From a checkpoint of a small transformer trained on Wikipedia.
Architecture: RMSNorm before each block, rotary positions, no biases in attention or MLP, untied embeddings.
Training: a variant of Adam for these matrices, 1267M tokens, 9667 steps.
MLP neurons of a small language model. Each row is named by its layer, matrix (gate and up: input weights; down: output weights) and neuron, and shows model dimensions 293-484. Each number is 128 + 32 x the weight over its row's rms, rounded and kept within 0 to 255. Numbers have three digits each. A neuron's up and down rows have the sign that makes its largest values positive.
After each neuron's rows is what it responds to, as a language model described it from the Wikipedia text at the highest values.

L5.gate927:131096106141120202119150161102146186140090037081093196156079089091057102104148193134045104129133164094145123124117116114131156147122116143072152081123081108107091105144120170105135092115161138128083156152086130168122159144183107117166133134127112101124091184066123050139170126137127080189130120145140080149213153128116180108156148146151156114120128143137180106110191146136119124154162118144107074130114120117116148153089091074105121125081111092124132127130125102076139130107168104149123193176187152157128131107143099097129156109118185114118130104171173038089127115105069080098
L5.up927:138070133139190161077127123121140122136148073122085154135095140098129078145144133127183110096094088116076118122178180130097055110112073124095135122112130100149162157162144129099164184127079086122105126211113128150182131113092110141145081079200120160133082112101077130136108155122159107057137131164159150141158074094135210121135112145117080131129137179200140103090142135097147175124134130124113124118158112115162121111097146105120105142108129072115142104157127111065098161068134135056127164110118132154159122099156078109122093124104187077078131188069124104117121123132148111141
L5.down927:101155139152174104071121078094163109072110115129136154149126153128116121095130126124105151127102118099164159174119094152097121093096110075135138145097131142166152168128153138134132165183114056130122128150143104149185172191070146127059135060184158116083124102111129059135118129119142070180118144059121145120113105143088209176121114121110134147110166116150117039111110143135114124117194129109078149155154126055079143098205161133145119115132093093141148130149082107095114091114058104174138175106079127117155160102128040126153135142141181121139085141106119117136158138157135128127
Description: Wikipedia structural headings

L3.gate148:120060115136113120121124086109143183130142127112152119158150157146145122107094052199119162187155103157107078163137123108141115118156152094107174161079107122150197107123096131130164180098069196090120117113151218106111108098125087067148134141188188102156165070173071133140136112178102132136152111119159146149108111138182122194093142170150146140093167101153153160201109098149105107148079190156120148135157197057136161110145187101133100117106111224159188155091120076077107092083084121104123122125137142098113190074112120170083078130105155166126198167110122119110096116097103089111
L3.up148:153159168122122188147141080134152110163159165081103061148153146122114107056173135159129120151132145045146094097055121133116106112146144128099112200084129102117159096135132135083151122080102122106141100128105136150141125140057109090158071158127140084125127166126177068116135117134124120123090181102090128132102137061145094181107107102093110146183133108177096113097112135109144116149142090112133083158161119167117178150093098127073152167084130196121150214133118086138057187142153129167151107154109117128146111132122137136126102102089098171153170167095146119129134132124105114152
L3.down148:101135093082133121136130094162153095157121181132102078088215149110179135084097156133132101148103151160129105119148102192122157186217186160158097109076147093155158080154091149108169132140069147156118116183147140067117148102141130061198125146109082170135140135095132060153081129119135129133136138124123165157109165107092121164086097140152159124067073181198086172080131129124135150201075109139111172121096070120129154168123133152076118141147134125090122127127189084105087144193123127148141212183144086120136089086125115151133130144137129128119127170131149111126122108156142082119
Description: Predicate word after copula

L2.gate2078:180102144117128194163151100086120142082132129160127188145149138119162079157147154116180158098190114155127143114084077156117092103121113112159104175095139124111164118083167131129117164115148169162109152082129084189111140135130125171119152052205159108079146125111136093103145104186199083119137111105153081063107127138113124083141117113091156190121122131137094100180137110139095144188129083148072120122162151114110155133097080119107079117143079111063151091088126130080141112094136098158141130145088112174065106104100154159132135098184158112131095158133107138147110151152149113120
L2.up2078:169148153178101177123135109091169094115068147119141166145116070120144062150148126133160138099149142127102135080148099130115134143079107141127121169108091154128150168097104088117093151106189153072125175111086091159120113155122187166113123111157166158085128134114170081104157106121181134090101137082123158106119071087069099109128073128084134145162106145091187106118146133065110140172084100144130139138110114166098156107155089127068169081153085079067138046113108127086167089107133119124147096118062140149081094084094136131127154127146122125085085070134161169148138159138114115092
L2.down2078:195144134118134174179129159107172071136146169163147160126097131087155130130141165139120088073123117072097134115151092085093150115140082143117124128150089172133172113101112180134178138146110174139166169136080080151117096092137116172116138124124112150093120103057173161113138127114178103120104150105101110135127160136165127130089132127123134141144134151042186117123092167168126166097165115166089103140137078160121125120146150126063155151136156086097101089153120147114099130107136148101127086101117127096082090085111153129139167137179179099088130109092181182131188145091109145041
Description: Wiki section heading markers

L2.gate2472:126073173192138165122093069059102130143072169098140113092084062119159138138114112116146102160064116017140159143127081130175097139093138201107117148121116140142176150098085096128104173090141136147180058151133094087125109122120139139153077120105145134126132100158110147097068153137164125131167111164098142126146076120213099141146120062122097121120082137113155137112126117147155105132172142101115184166189117140112083151147123101146162115112088133172151176160088118221146099132133115125134114106148079112102086165125155206134132160101192172133167165097106112166129146108127121148
L2.up2472:141100102171150110121148129097107085146133110102113134092159136099160098127115077149136134158220146106132121133146093162139137123134098107100160185157106157152178163104075091117154158109160101145138103144144210182122111119150177097115100122126124145177157148131077120160181102065179119111142130178148132124112092078175090155123108112131137106102137160157175139175120159168136132103085195068178158127132143105141176130103118077146169105159129127139188100171124184138124187090147196131077107163080115117099120162098151150162131149149159163152182137119158071158119153122083147067
L2.down2472:120150148143166145153130081131151162166123132130099129134079083125068118185185144108086137139121070107134110135140164102139092124119136111108148139148083116118174131108116114156157180104122124063187112116172135153074139133123069166228142160123168129183160113177115180128094118163114157111135152134127117112113123137146135126102117098080140134104121081148123084139117129124156092172148146124107122146126128142110111104183159123091100152122091103120136163077183101128167180168148229148169111103176110086158140143147126149116120157117134106167102073108068208106108106142145103146
Description: Named building or facility nouns

L3.gate2198:110120086143171144079139131134092089124122158050109137141064118118162179180096128100133164109071107179126091114063149176154128090103165120164184204103078134176222120107146124128094145165074101126128139108158195108235112146087134063119153169158091164128122181137096153115074129153102071124109059151162172150135097087134148070131099106135132109099122129157110109137131115094118132147075120052106168152167064101073078114203166168098130169134104133175130137129111091094185107140127117090172132163127131200174119173099129078163111159121139152130154133129136140141157177102126083113
L3.up2198:134150132071176131116147108156129126163074145112160085159098102185170138132111113117100161124091113152126158163117073151111143103069148112155131181072135136093117118142114151188089086107097155161137126111139156130138129151139090133093158126151085150060094145139118120139122100148116138102090104104120134130087156146132121134099102045073117132118095169156097147101111132122112126123096111113120098161129107128056093166077162177134130101078049129203129124147198123167115145110086098088139118115106175097159135117108153085155130225101181171133118192153108127122097165138129115120
L3.down2198:129088071194178156121068102151130104153096098109075095123083070123124134167098124108148116141115150123109109153147208116129082135126133093095124195132111048144110119115088111144052144159154080091137141111065086080149113160070130137106080158164182085167112159104138155096155135162096111086104115161148086129125151143158143153110107129145136121118137141144143088120062129147075019162139145159087126118124142099123089108116142120090157145162139111146084238093167093177158139127167103138133106108135147205118091078124145140127108150133137158195102115092146053141191132119132107084
Description: Group and institution nouns

L2.gate2450:069109112131155152137136084051144182112180121154092119130115147119109135185112073107123152149129164127105103137157106097080156087185191104147143175144106106144158128151082064111128094110112093141152127112175083122120126139091109131160160106255200146130122119113112147182128186146109181122203139154156109135183142101142142150096189139187109200104146120120134119091055139105070091125079073157128129125094161095069102127138151117130164115162132152094185124153100172153145156081098119100086224146138131045098129109117102149144120169105124189103149132166129185147104095072118108059
L2.up2450:132148097136112141092152108146115173137176123108075163114116140098196159169107129120145114163115127145105101070072105080141145130120113137077125126144136185147156095202124136103129073076128175116112194092186100097116152087133180102153093153114104123203140123127111108120151086164115175170109154153155108086168058071079084134122086182164151163179168114169157175124154172155129134168091155147087150160125101128170089171146143114144110162142111192164108099158127184215142125105104145075113144152148169129121125161185222111174105126169178134120134157142153106104102144147132137176
L2.down2450:063094102120190151127181177102109117138165105121102189121150122152181171164152116156134093118186123142121120138139152142099118132157138164177138071121082101091133163088099105149104103112119137131124077156172108129137152141184109124123086111134123133111086171095160112111210141133150123100146090159109108135106141139157093114169045162113150139135120146154115133148095135124189000144154076113117129171085158158178128126104155088112223143109184159171127188120092121138168106157194116124121087101143151140133127159131139190139157139060148072129166108130119150173092085098100164084
Description: Frequency and evaluative adjectives

L5.gate1642:112100130141168130080115176156097158082162093164175125107097133085138120137164107115039123134112177176135141127130135068136137075166118151109114162108121174190099097153167101107129127124147199137148179165189119103144129148143086084154101162143170172103097174116156119219138131156147082074118176173076107158092135090155148150078137119160136159130123116127134129125113144130094148170137124120180208117152155076125166146132169152147068189104139152104108101080111108145114143135090132059065160112131151155101098116132061127129098162125118118075083160187154075061137137108100113123
L5.up1642:171044193183142198156113159106142194078142147131145087151105076107052156129207140117131140142090105172148077119140121140127143126109139113116095099119119168134123144088177079134153182159169074124139131183091081153179156133111106168159172171150158156113177094101121144139148114137135147138129175070161121130181154101131096163093162116101144158114153203081184104165130127160119125140084165149121107125171097176111105128130115108157194129093128121095141136098130087134133129069107131096166132065129151071102154160166117139129073141122089143099149089081114132109160164132117117114
L5.down1642:119123134143130136096086142224124117146126118129148187155064085135118152166113120133109187121122131112159170159148165178116157125109094092120114110113107145154128078153165174086107100126193127145062118099145119138142142114093118126241137147111156193101100194131117136100104127124122132140159108148144171155102141166114150116143155145101111125180143132107076147101142138124115060103097181108119112164174130115165134107158120122120154118203112116080106093142112137134147152124128143171201114118080086162105111109139126130109083118123066091128078126117166129084157108073097127173
Description: Start of predicate after auxiliaries

L5.gate1280:115106149143120133110108116098104154111153104111140141144136088133149162181168167175072121133136143088124163092132172187125213105161116139106146144167103095181073088119139146163081134151104136145132152115134083146115171149118139119115187090138105097145149065074123061134096106104172160255148114192064213090096149149123125126108103152147112111084136125176156169065101138159145143062136132122111152105137114124124213165129151132157110149171095173094172118108139171152124094150066150152095155158114105106088123188097114145063076136122097088091143130119079075038121062156096124133
L5.up1280:141180113118113102120110118055126125117100143151103140139139141116089165154102170105068110185121147167124137151176137118143115141124117125080155168118114092132116137087118140082098077197130131179142094061140151143095133111175154089126109141117116088145080110122113083085169110082149147137172157180108111118160141135122099133128096147140141098188105125153044148161140171109107150122158104165124118101123105140134100106102121179122159098143093134100116087176216113127171126115115130067126138190151043131185051126108166197167114178104139171161151106110115127124171100170136113171
L5.down1280:102159095092187136167132138155128153175089120159131111145182131157080130165107184157112077082107184100168112110143128148126102120172096122082165099149151162136120138117080120162115137166117149119179100073122129125034115111136131100060109147168117091161111093105124102116171119101143068139161141144093110137196112118106104189118113153117064092164147104175091027191066132112114151187147105109132102102137126134155114121116117120094084091144048121162105106120164124176109084125148112094137100080150100107136090131146145120124096115127088141141154120141187123106165134160097143085
Description: Token after lone letter

L2.gate2058:113134151149095113131172100131118153062124066089107106070176149106152141112125113150088139114097148099129136140113116015217156101181130127154127115125178097099127100128124133121085122147115163190164132123141160052107109104201093121132181121205102173087182138162094089108166181112175122184133088109142158073139182138097179091162139115168104088123075133132084162127134139128142144108124122105104168130120103029092099155084135134100098118170118151126089149128102074152125118082132134141096133119152107160117091144130126119171140107138121129153108142166137097092124125087044141081
L2.up2058:134141149144079162168121089122159166075096090146046099078151120085197140106158099142128134143113089102113150093095154076184126104155134134087174131139133120167212120094072178129100171128113123151169165163103139118119147059117154141132113108183064144113126145186084131051106135097127177198138108084122147137078154133070170110130113157150069099134132164141114159154104146149173098158121188134167115153155096099102096168110132141120121104130087096136165148119138119148161059093139129128111119140123133163142094097227175101194132133159128093146107121183223155130132147120071120110
L2.down2058:124090155128115158150120158141134134110145118145127090108138162123122125143134110159129143128162107159120042154072117103146105110152156171164122120092197102145121118145095123136147102099192134123175105129098172135158142173089124121128115137117125130149100194191139129103099056111175121196103101136114127119134144143108184112131127183123072166122153163070112110103176181171099136161133117129114119175134142089159119102133126083119124183079083151151166121161141051158156064078114085060158187162133135140119152141231173090130121130151085150085117132132113130146116093093134135139
Description: Wiki heading close markers

L3.gate2218:167167140098152122160120091088130112135112120200121100140112126127089108118128153147126139108106141108134119106087178136134159086132064094141135152108090141137112119073111099134123121119158188084133126112121121176112071106130132135126095077148135114131123173068176067164117134175200141120171171160173096102147174123159144136155061143071138056158129122101131192118159161152124154129135125099105179198142125128175075105113113075087126155127087146144180139081097164077163116170129100125150109146135061119127106144084169106105160149079109146145074097064131122098175139145154088092
L3.up2218:143163129151103177148041147105153089111151129193110179114135152197100187079111153113093045113088150192111145181063108123128146170104103133077141140166146134137108126175156107156177136106054123153080097109113026165094108132132169131146144133176139139138156155170128106113177132162150091173100108064142088155130132070115099152110080176106059107069062123118131122118114061161074118152174182138103140140103108133122099103136102162153116054141113137096083160114114135108127143089049175110139142154162133148177074117161173129149154156159202116081127091103104158120107115158149103118
L3.down2218:128168102132118127127101084116117092154178206147123144090064127124108155168068165128140129098100129085137106123152135120058115116137122147138101116178132141103112140101126150104156130136133150102189109183128082166072129097168122145133128187150084146102134120100160073111089193148135126171144152094171108106168135095125141132109107117102160150107170126069136093082131130124112043166109109103154125137104090168108078062142134139108159131138163052144121100087087152078170099114119128134159157158148087169178056136151130163179089144111075122162111080091156109084153148131083188096
Description: Headings and main verbs

L2.gate233:103113149133183121090110151172122126140154146213143173109163145141138130154156144139118147115093108130128158161130125143130152095158065139132147143120094088096109161088141141122118070130115195147133109102095124123154095074122087112040114084206100128154128121139204138135168123118132146128071143081068105180113146163171124101134066114100130122094197159110091146120092133085068105178237099110108183130074113136146152084181124120103177051079081177095145141106101122093105100146093140155146119072155154054125122156148089153143098145128140067130116160117077148135146038167118114102
L2.up233:092195171060167155132143133119167098156129138152118177045142152138063182175139111094148100090128165129101104156119148156147098084104093092081129146135102112144143152196141170131165110113170141143094079090108118126179178141150122124147137132122059127154135134070126109069128063180137180182151093160110150168077210115150124188131114127123084177114120150133083121078141108127130110144142189127144110116106141139130149133120115144131145151115094119132129147175180099097132145156096119090128149156144125106142148126129153133063089156067133166172081165108161149149111131114177138066
L2.down233:136092096107087151119056137199092169087209115131137119121077096116088146108168119143127132199181100083146170132099129144138154178147120133143102167083132122107112099077160123130103088102205111146148129142105110135103108098073121194082131136112109114085084087121200088178152168047095086120095141067161108080127151133106176111113149147171144098167157162165144178073129117110129089154111165154119161114082187168098152047147135162165186136097144078143050072148142136125118151154081124124131124098159143127164115181177091110176081151133135068150117170147104061130096082122205201063
Description: Slash in compact notations

L3.gate2597:183150161146124112137109108089145150131129134155131111091124137112165112122133124105141146097113153122172184115149145130099116142130102135124165143100177156097098173153109155129133123098153174096110084099196114097131128108118199121105163123150081168162154119093175063138091124129064119153121157090089177140168210156102175094158132158116145122097158074145128125142111108116101218166131110123192206135131124074124159099145133125119125123103146189132135104168129171108126097142110119122053134155106129115023081182142062088127122154126155115134098136106211152161168103188146104104
L3.up2597:174148131085124160117167152156124103150108145105085117103138140105113132150136096041137108181119094167093122083127081084100104125135174112122123118119163186186118079111106107111148112155092061088127122120136134107173102133172188122081143163175148102093145078165060104050141110070168156141177192153114107117129149126095126087108130083103114099139090163113110131104137060132175079117078104109136139074131113131129128162079142107135200102113131113081157139125116123091134154047062100128099108144151066146163193120147148093124131131118188092102086154205116121114115170099091114174
L3.down2597:139177088190154134082095121180083149141071151071159097121076035113141147129113141098107174115113093172179103134134161130177171095130104190090242175093116151052090146109119114162120124158130108136204138105140142152179142114098108187156101105173115148100150153158118139114167135126111086111169139152130130149105113102143157103150107139134100131147129167120104093145098122208110160138134145057069130040104099153135144126101145144104125100145176136103183103105124135098148107160147121137128103165151158097150150129118127122119116131132126152170079158134153170121177094122119115139
Description: Couple, place, heading ends

L3.gate48:098158091149136019155141092135153148203116124155143123163149088175105122143127092133147166133079177116166158084128139109101156136120173170141217058102129153109133097090104125124144061109185082150116179145119156094158137127163183131086163131053086133114131151111120098127060144165187069179094144097107084156120129186206112139183124170154085142151125149132132144132140093148125105074127129133153169134168089141178130125148101116119143142180078091138071104094092112162114096150202158120137102138107136145151134182178139153127136139191107179143163163133107120085118127171197112116
L3.up48:102157095065099149125173133213115173100126115185115101134157125101147174181141103073094131145085073145099130179115154131105140114126165111155128117108116140143098119099136077146114139114176159084109075099115097161123121105138083076125131094116138146146108186156128118058096159099168080098124111147122113089149090159101138137125096118131080152146180168157201110131063112137094120070119122114105130132197163152133109137149114165127078105159135183108100093135177150108118179151114145142149177138149128054132142171109137123078082143130193152120138089122095135089123137105165117149
L3.down48:122131147150149077154123141131057193130103161124059125085125114191202085103136140094154153118131188101066130077175170145135122146100106115119100092108109154133126109061085139147097113088070086158141143068143131070088108107061134109121138117068106166158133093106188063086157147128158023120143113086142123101118139101155163109156153129164080169067132132147103191113105147086178199099110172132145143066137136147101140152153141152094117158143113132137104148099141161165082071086138108126163095121112132153081126204112114148103152206170172115156116128164118169100116096166139134088
Description: Slash in unit abbreviations

L5.gate2484:091125104127191135143152149076145143145136124117181118126119100175142132119126089128118135110129159151067056146112084195148051134146119107101127072158158095096105142079166145139102129067134165176117115146145153088110109101177049151159102181151179100117133143114093151187115080126180090094160119141141110102143123111119086149122154149124127075097142100139170096149139127139161147180168121187144182152135119128118125077128156109149084117129138104158140111117140109039145162171072119148039139108139050117086112149119049107093077091166089108171087118055104127093089146153120126075
L5.up2484:178161184117143106125095163128091116106157125144157188108112134173121122122114082132111119182121181139151135068128138146185090112188168119135117101146124133131160096124147123157005098154141121133157097082097149138100108180156133133107104096131134114105112102092096110151103124133179137110157119184147151116118179080142142104083126105111094171175168134093192132116108134106123166136198101204135162188130118156126106131107117082078129100109172106141153150105149169111127122181133006102151168099123110133081154142091103131104120085105089138158119100104117114104041157142128151189
L5.down2484:178107091147101086088132069164102107095121132118083161134114125043114116140113191128079163132130145156167098141112160117098139072084110136121165143126114132178127100171143069154175117160162107150171173103078074161113138152122154126146122090121138079079133137105100083082114150114112127117116182086164140155099125188157139116137143094198100148112192159123113168104137122159081072110099076086104166134099140115128120187121067142104080137154065128100089097099118123150058086138114141183161123090130137153155145160150179120127200086135099086160172086178134157165176135121152132178
Description: Verbs taking objects

L5.gate1402:116089134129162121132181142056093137177119140131099225139176184093159113104102174143133096071115109118150170125125128048145147153056104107124171139069088066178141088113107103176125078113119129107144081120111200105172113136149141121160153186087093154063128157099088168118121137129124095113122134164121144136087106097147078130144080094138116090083111128127147102100104144165124144145134124083076139153159115099153091117147122132174129144132146147129124186118126094129133108089153139151114094102148149199162106074171142118115136122082117121196162138141130129117160132134114143132
L5.up1402:154085100128125133185100103121162115129151091139127138093134124096163092147154090080120155136029166159102132125154103114103171091111146066101095155119137160107095142064126172129169121168152136130143147142199131144080095188098133152192146075174104092157140113145151135078127080045128148147100147100124085139173101153162114156116145151153181127067105076153083180140081098154122133122147172148200121147121110166102199150107090151115089114135184106126089138154137110112071155049180186119118107124099100098082139106140109122135145168164139098095085159136090104110112065095127088086
L5.down1402:209146041135099130141154123098103136117057117111150104149155113100163130071115101170164095179096157105146074171138055070121125071103102115120109111109096117170096139150160142126073169173093125082142127141145153143170152157150108163141158133122063141083130104136114141145129096132152122129121130142095113108108128155109051113129099090123237121164143118126191114182120126082108056172185114181150142098135135159085070175103150169143115119112112087122164123159079114152144136129131193108166092163158178107106127110139135068135081082136156109142211134065147175134065131097106151132
Description: Place nouns ending phrases

L3.gate232:120117124156164119082146102129150095129094162150169116147113168105116139091154154167146112131159144110128129114078111164162138068133034131138095168174095146116090099095167154144055091124115064188145069185119132113112070058175191129150126152158121147139161105115165103083186186160143122150146159107184189202101079117152108126166082088101081182120129157118150176108163118182073131128144107125133140111162110110113128128142178063126138073089100124155169137121093185166149143085157089123097094041169123131143104115127193104089124160146114116117153156106159160126154097131083098173
L3.up232:182104136155138163119107136130161154131113094099129127108131104133121160135091106124137142109056113149108102171093090122146139140157121079088135165138090104148089128117050132098116162074121129099106092178105128105155119111133096136129141213168089129105206142098102153130118141179141110104177191092114143181082149128201127146162115126120143059157176148075132097111206102114092123086107192154139138083169124173105135140091122040098106124111131117093123129119081130129146094151186169116133128152080092119115152149128157115103161144095130156139141111137133113130107135125111129047
L3.down232:119149166147127163102152121143134107110075163138151147159121111086102117138131169140075202088145123168125120112089158108145125115078098124124173121147082118124104122099115137126194096081132053132185119113116200175136056097149117196179105112139159126119126034067127118136156169146141119186069152171085065134146115148112045140175111108118091137137133121080131111119140127126111114080115120123119179127121110170121093149083145134099184087147133127080137084151175125158126114149140074099146078120192153176107125182123140085116131122181151148073217091157151101127102175135040098091
Description: Clause-initial heads and roles

L5.gate2736:099153155135077132132186113137161178133143168072112108179139086102133153097098079090107171087155106121155058069074119137120074083117120170106098125156135116092105087166115225117167099107050150145134091103081137124124140135117124082167167132173147072087080155115109108096076115154100142157096152190123086150137106134065116132093093171129130102166089169111108131106094205117129104159142122123123125125139164107124149138098061047074083152168120102180168126086139156073131104144101100121181139133170050163062101109133099071101106193104100127132130106110147082115156134114059177079
L5.up2736:116112114098167140146136110120116159117113162130047137122155130148073188052126119122118104158142165138128177104143140133187101096148129074060169182106080153098099189084134109141122126133186164148107180167167080163123151123084108123108101094156110131141060105142054135090126068130119123133128112098147163163143138149124090149144136166167106134086167135095224095109083131141117112145171206135163193175127124155124123128175090121166084097154095158128146076175172117115134077125108160051073095141170104142101103124139166158104116118088148220149207140072124152140059141168161160161
L5.down2736:114190086131147156139093127101144211161134095095120142117152149147112125083071120157176167185136121085105147189109157066129111138125128130104154141142130171112138178191161161129191139131123146098056152186139114162100153167123046147058124144140044153118152155137078102111100164113070119174119136129143119172084132188120103116144178181123094099128097163065127084155125077155137149155120125119174180153141126112151204081154119107108161116128140172122177132120163117147118101082143120151095089094108128155162100138110128108061154174082133138106129146134172175103075080137119098137
Description: Section heading close